Weights of a small GPT-style language model, trained from scratch on English Wikipedia.
Size: 14 layers, width 256, MLP 704 SwiGLU, vocabulary 8192, 15.4M parameters.
Architecture: RMSNorm before each block, no biases in attention or MLP, untied embeddings.
Training: a variant of Adam for these matrices, 645M tokens.
MLP neurons of a small language model. Each row is named by its layer, matrix (down: output weights) and neuron, and shows model dimensions 64-127. Each number is 128 + 32 x the weight over its row's rms, rounded and kept within 0 to 255. A neuron's up and down rows have the sign that makes its largest values positive.
A block is one neuron, or neurons of one layer that tend to fire together. Before each block is what it responds to, as a language model described it from the Wikipedia text at the highest values.

Middle hyphen inside a "---" cell of markdown table separator rows below header rows, as in |---|---|; rarely word endings like "Completed".
L9.down196 [103 173 124 117  92 171 158  85  95  70  79 126 161 107  75 106 164 162 180  89 110 102 105 175  65 134 122 141 131 162 113 133 100 156 150 115 138  73 107 114 122 153 138 132 136 163 103 148 121  87  92 125 131 177 170 103  95 134  98 155  77  90 118 120]
L9.down449 [ 95 163 101 142  93 122 148 132 154 138 165  58 143 174 170 128 142  99  86 145 142 115  87 109 147 197 113 123 150 154 192 131 182 120  93  86 124 115 146 158 132 185 118 135 132 132  86 165 146 164 107 110 120  62 165  79 136 147 196 104 123 129 114  55]

Final word pieces of a person's surname when it is repeated as a sentence subject in biographies, such as Sakagu-chi, Charalampopoul-os, Fo-ster.
L8.down123 [122 150 124 139  95 118 186  92 136 119 179 124 164 176  84 129 137 144 113 160 130 128  62 153 135 126 120 134 110 152 154 193 141 142 151 129 156 125 106 222 146 103 139 148 124 139 166 132 106  95  68 148 113  96 182 151 107  69  76 155  79 109 154 122]
L8.down330 [115 157 141 106 130 134  69 138 120  94 160 142  98 110 119 168 122 125 137 146  92 130 156 141  58 152 150 124 102 164 141 111  29 107 156 103 180  93 145 118 158  94 148 127 159  73 123 146 134 125 110  82 154 100 101 143 128 117 112 212 156  77  89 105]
L8.down393 [ 90 129 119 141 126  86 103 109 116 140 179 176 132 125 132 118 119 165  86  43 102 148  78 153  50 106 118 174 134 122 149 148 162 134 149 121 173 144 126 143  88 103 147 190  99 140  91 145 137 136 150 134 151 148  86 101 121 116 124 128  97 150 168 114]
L8.down636 [ 72  65 201 205  83 126 162  96 104 196 112 174 140 144 109 112 128  73 111 134 153 161 104 143 101 110 135 189  95 125 138 106  94 120 156 145 138 154 108  37 176 122 118 135 118  99 148 137 126 172 122  78 145 159 143  94 173 111  65 110 103 130 123 139]

Final subword piece of a multi-token proper name, mostly surnames repeated as sentence subjects, e.g. Pres|ley, Hans|en, McAll|ister; also places (Rock|ville, Kaship|ur).
L7.down159 [ 77 107 186 138 114 150 112 186 102 143 155  86 127 149 113 135 136 106  97 169 151 183 150 118 127 109 122 132 141 135 134 156 134 106 140 184 143 104  65  96 167 134 116 117 173 126  88 114 114 152 110 101 128 134 114 108 107 115  76 177 202 103 133 176]
L7.down171 [181 171  92 161 165  84 155  90 103 108 128 115 147 147 147 114 179 140 147 136 141 162 164  95 136 102 114 118 113 110  93  96 141  80 153 133 140 156  98 174 141 123 158 121 161 195 156 146 126 145 191 142 102 150 120 119 172 112 185  93  92 203 171 178]
L7.down236 [132 136 142  98  99  74  65 136 138 178 155  80 132 170 108 109 140 104 107 144 104  99 149 141 110 145 178 101 130 111 125 156 111  77 104 161 142 127 101 164 150 145 134 105 137 112 101  89  90 125 149 127  87 106  83 163 129 145 173 109 198 163 156 151]
L7.down287 [129  65 188 150 135 154 176  92 143 151 148  86 178  42 137 167 121 123  86 188  83 143 171 118 102 126  72 122 101 153 175 178  87 100 117 111 156 130  92 145 157 138  99 184 111 138 105 142 179 144 119 156 169 150 114  85 139 183 124 107 138 108 168 130]
L7.down303 [145 135 158 162 166 191 135  97 149 110  85  66 122 100 142 130 103 131  73 167 144  35 149 116 166 138 123 141 128 169 144 161 113  88 152 110 161 141  67 163 160 135 132 112 117 112 150 139 179 160 144 119 191 191 163 170 156 124 124 111 121  98 201 138]
L7.down462 [ 78 138 103 102  94 128  97  94  86 141 131 133 193  93 108  91 168 166 106 174 128 135 104 125 153  75  99 110 133 142 155 126 137  75 142 143 104 173 144 132 154  85  98 154 154  45  80 105 119 117 138 175 129 168 100 169 162  99 134 122 172  66 154 157]
L7.down570 [113 137  72 186 128 130 138 142 136 175 149 140 207 178 173 112 135 116  85 132 126 124  59 115  94 116 125 160 126  97  69 104  94  63 202 146 131 103 167  66 145  63 145 150 158  91  91 143 118 138  87 144  76 133 120 139 138  96 164 186 198 143 175 171]
L7.down585 [166  81  88  96  94 171 104 179  81  99 134 167 104  82 146 135  80 133 107 127 108  95 130 170 109 171 207 143  82  99 161 135  94  89  87 106 182 142 102 104 172  54 122 144 102 110 179 133  95 111 198 108 128 152 144 143 121  86  90 100  90 100 136 119]

Hyphens in the |---| divider row just below a markdown table's header row, e.g. the first or middle dash of |---|.
L8.down338 [142 160 130 172 167 173 182 134 134 149  95  75 166 166 143 101 146 130 149 151 107  80 144 143 146  99 198  94  96  76 157 172 164 109 129 155 137 110 143 146  91 101 180 137 129 131 123  99 147  96 111 103 167 130  99 107 129 160 147 119 107 163 147  68]
L8.down477 [ 86 115 136 135  81 135  98 172 193 129 184 134 127  66 191 169 157 141 132 196  46 157 128 142 117 143  92 126  79 115  88 111 118 134 126 175 125  54 149 106  92 117 135 159 145 205 100 182 137 106 145 130 172 140 152 146 132  78 154 134 118 143  93 131]
L8.down525 [ 84 165 123 105  91 167  59 135 184 116 112 132  56  57 100 161 117 179 131  90 123  81  92  70 106 111 140 137 135  94 153 144 119 150 158 131 114  98 104 109 114  92 120 136 137  95 130 136 104 144  98 146 103 135 141 128 128 133 108  87  86 128 190 108]
L8.down574 [168 129  90 154 156 138  95 118 110 132 104 126 119 147 106 164  95 145 128 177 102 144  80  91 158 115 161  78 104 153 121 125 151 129  86 130 102 136 206 144 126 164 198 164 105 117 156 107 140  94 131 175 156 165 106 114 120  81 152 145 137  93 125 178]

Opening consonant-cluster pieces of split words, mostly surnames after a first name or title, such as Sch(midt), St(orl), Bl(omfield), also St. before a place name.
L9.down332 [102 118 126 165  92 190 157 105 115 111  77 104 104 121 140 134 139 174 160 122 191 104 105  54 101 124  97 117  90 110 136 133  99 121 145 133 148 118 143 126 112 162  67 165 141 102  92 111 132 165 154 100 142 151 134 121 165  60 123  97 136  74 139  82]
L9.down614 [118 159  52 108  92 229 126 143 131  54 132  87 132 178 159 153 146 185 130  60  93 133 132 130 140  97 131 169 140 114 107 150 132 133 132 137 138 114 136 140 134 119 168 120 151 101  69  82 126 177  97  57  96 146 130 129 169 202 123 122 133 135 129 126]

Words and word pieces in the middle of song, album, book or episode titles, such as the in Screams in the Night, Love in Power of My Love, ways in Always, Life.
L8.down30 [ 88 142 139 199 126 173 125 196  47 125 110 108 163 191 184 176 138 136 158 109 144 102 187 114 131 108 156 139 134  99 151 121 128 135 140 153 132 175 100 182 109  64 138 171 167 124 131 141 129 107 116 133 159 100  95 189  97 152 159 146 164  90 179 132]
L8.down590 [152 126 121 121 172  94 145 138 106 156 168  85  95 195 118 141 186  78  89 101 153  98 131 113  28 167 121 147 131 143 132 166 142 137 148  74 117 146 116 133 153  99 135 146 159  51  95 148 141 170  40 111 183 122 119 153  82 113 155 166 161 134  99 116]
L8.down619 [154 153  92 176 112 135 176 108  93  87 125 130 122 161  97 164 105 126 170  93 100 103 180 102 133 117 155 159 148 129 147 127 131 150 162 135 116 136 164 131 149  78 128 179 124 187 121 105 114  93 127 104 168 128 153 177 112 114 129 187 166 128 134 120]
L8.down628 [140 125  68 132 135  86 130 109 119 153 135  64 101 133 105 187 160  82 115 141 217 132  83 204 120  90 144 139  61 143  86 163 129 144 166 106 112  92 141 157 165 141 131 122 100  80  92 155 127 105 132 183 135  74 107 151  83  90 131 165 139 173 102  91]

Hyphens inside the |---|---| separator row under a markdown table header in Wikipedia tables (track listings, election results, charts); rarely mid-word pieces like pp in Support.
L7.down11 [101 133 134  57 129 153  79  58  93 105 137 114 119 105 144  94 137 158 110 128 118  59  54 162 138 199  97 116  73 142 113 146 111 207 116 131 109 121  68 179 131  83 165 185 195 116 165  98 104 132 167 167  74 130  65 122 151 111 168 115 135  93 119 162]
L7.down17 [154 153 183 140 141 148 128  64  89 160 156 146 126 186 129 161  81 103 130 118 129 129  97 149 148 103 147 148 160 125  94 100 140 167 127 140  86 155 158 111 173 136 127 168 115 120 181 127  86  99  93 145 181 131 148 141 125 150  90 143 133 162  91  72]
L7.down158 [ 75 165 110 162 105 131 163 212  53 123 151 106 101 149 116 102 120 136 147  95 133 142 164  90 155 182 151 105 156 218 124 137 163 143 110  86 133 133 150  92 148 143  88  93 162 168  82 106 104 178 180 135  69 187  94 139 115 100 119 135 135  86  45 181]
L7.down240 [199 135 112 149 108 115 152 159 118 130 142  86 176 141  75 187 155  92 153 128 178 167 147 114 123 102 164 114  82 150 164 166 116 112 138  73 112 172  92 121 201 144 129 147 172 159 121  74 135  98 118 133 164 104 148  88 113 118 144 166 115 179 133 179]
L7.down245 [148 122  69 111 149 166 105  98 137 133 134 110 136  82  93 122 153 177  92 126 114 187 116 193 154 106 192  83 101 135 117  61 138  98 133 117 134  95 129 190 126 125  89  96  78 150 116 143 163  73 135 124 112 161 139 160 108  92 180 116  80 150 162  72]
L7.down497 [106 118 125 115 150 144  86  60  93  81  79 130 141 143 137 112  91 141 129 125 131 144 179 126 158 115 114 116 117 151 114 117 168 148 145 117 146 128 113 127 145  89  90 114 119 152  87 112 161 102 105 133 121 188 167 126 101  66 157 128 131  57  99 212]
L7.down520 [ 90 123 148 108  97  92 113 104 142 132  97 125 132  89 110  68 141 152 136 121  84 217 138 170 156  82  99 125 141  87 128 129 131  26 174 107 106 152  77 176 159 142 163 184 106  74 116 137 121  74  69 109 135  72  85 127  78 115 187 110 150 130 116  96]
L7.down656 [ 88 110  99 105 115  36 134 174 109 124 116 117 194 101 151 119 164 147 115 142 140 153 139 141  76 159 105 135 120 139 187 114 158 112 135  88  96 102  71 158 172 116 151 164 185 150 131 111 117 114  92 110 112 102  93 131 162 135 116 101 116 194 123 159]

Apostrophes after elided L or d in French/Italian names and titles (L'icône, d'Orléans); also The/the opening listed titles or institution names.
L7.down12 [136  74 175 118 121 160 142 144 106 105 111 111 173 101 128 110 131 153  87 193 197 125 117 131 106  75  82 102 173 128 110 131 163 125 121 157 134  71  99  95 162 116  98 135 126 140 138 133 160 148 151 107  66  80 142 116 120 175  92 155 161 174 123 133]
L7.down19 [143 136 125 134  95 115  81 116 139 124 132 136 144 102 118  89 128 136  90 111  83 116 114 155 151 155 112  99 115 135 126 119 105 127  94  89 120 139  97 142 124 151  75 168 100 105 162 105 150  80  69 143  55 185 125 116  83  92 101  96 100  82 116  31]
L7.down26 [127 123 141 109  92 165  91 110  94 104  84 136 102 166 129 127 141 100 103  82 204 156  82 116 120 137  94 124 110 127  89 217 117 135 137 132 102 103 173 142 142 130 138  69 141  85  81 125 113  97 126 100 186 144 131 102  74 138 131 139 161 160 147 102]
L7.down251 [123 149 126 141 177 186 127  86 122 139 165  88 161 106 106 134 133 139 173 148 146  91 146 118 162 141 120 126 150 142 172 122 201 119 139  92 130 115 153 147 106 130 114 115 161 145 153 137 150 121  93 151 120  75 105 145  57 132 126 133 124 111 105 204]
L7.down263 [104 154 101  71 146 140 120  83 120 197 200 151  89 122 147 122  57 183 154 171 115 153  87 143 119 120 103  67 138 120 108 140  89 108 135 152 129  83 113 114 141 169 106 175  94  66  99 133 182  68 144 165 119  91 142 161 131 107 131 195 193 105 122 150]
L7.down383 [117 114 118  68 123 132 146 120  97  98 179 132 190 153 110 108 138 125 111 152 106 119  88 106 164 116 163  88  76 105 175 110 130 126 139 146  98 138  91 184  89 114 165 135 103 130 144 129 158 168 138  85 185 178 108 115 145 120 138 109 175 135 112 116]
L7.down534 [ 82 124 158 132 119 144 149 195 140 108 159 174 170 102 124 101 150 160 124 177 115  73  60 132 232 141  84 160 172  71 128 130 132 156 122  84 148  70  96 139 187  78 112 159 169 115 144 113 131 140  96 150 153 129 182 129 116 136 165 156 136 123 105 175]
L7.down630 [ 80 117 124 183 140 125 114 129 160 137 194 126 112  81 164 113  50 125 122 115 153 180 164 129 111  68 128  98 213 100 102 124  86  95 140 177 123 117  93 107 129  87  79 143 134 125 122 102 154  97 116  90 186  84 175 169 181 167  95 109  73 120 102  78]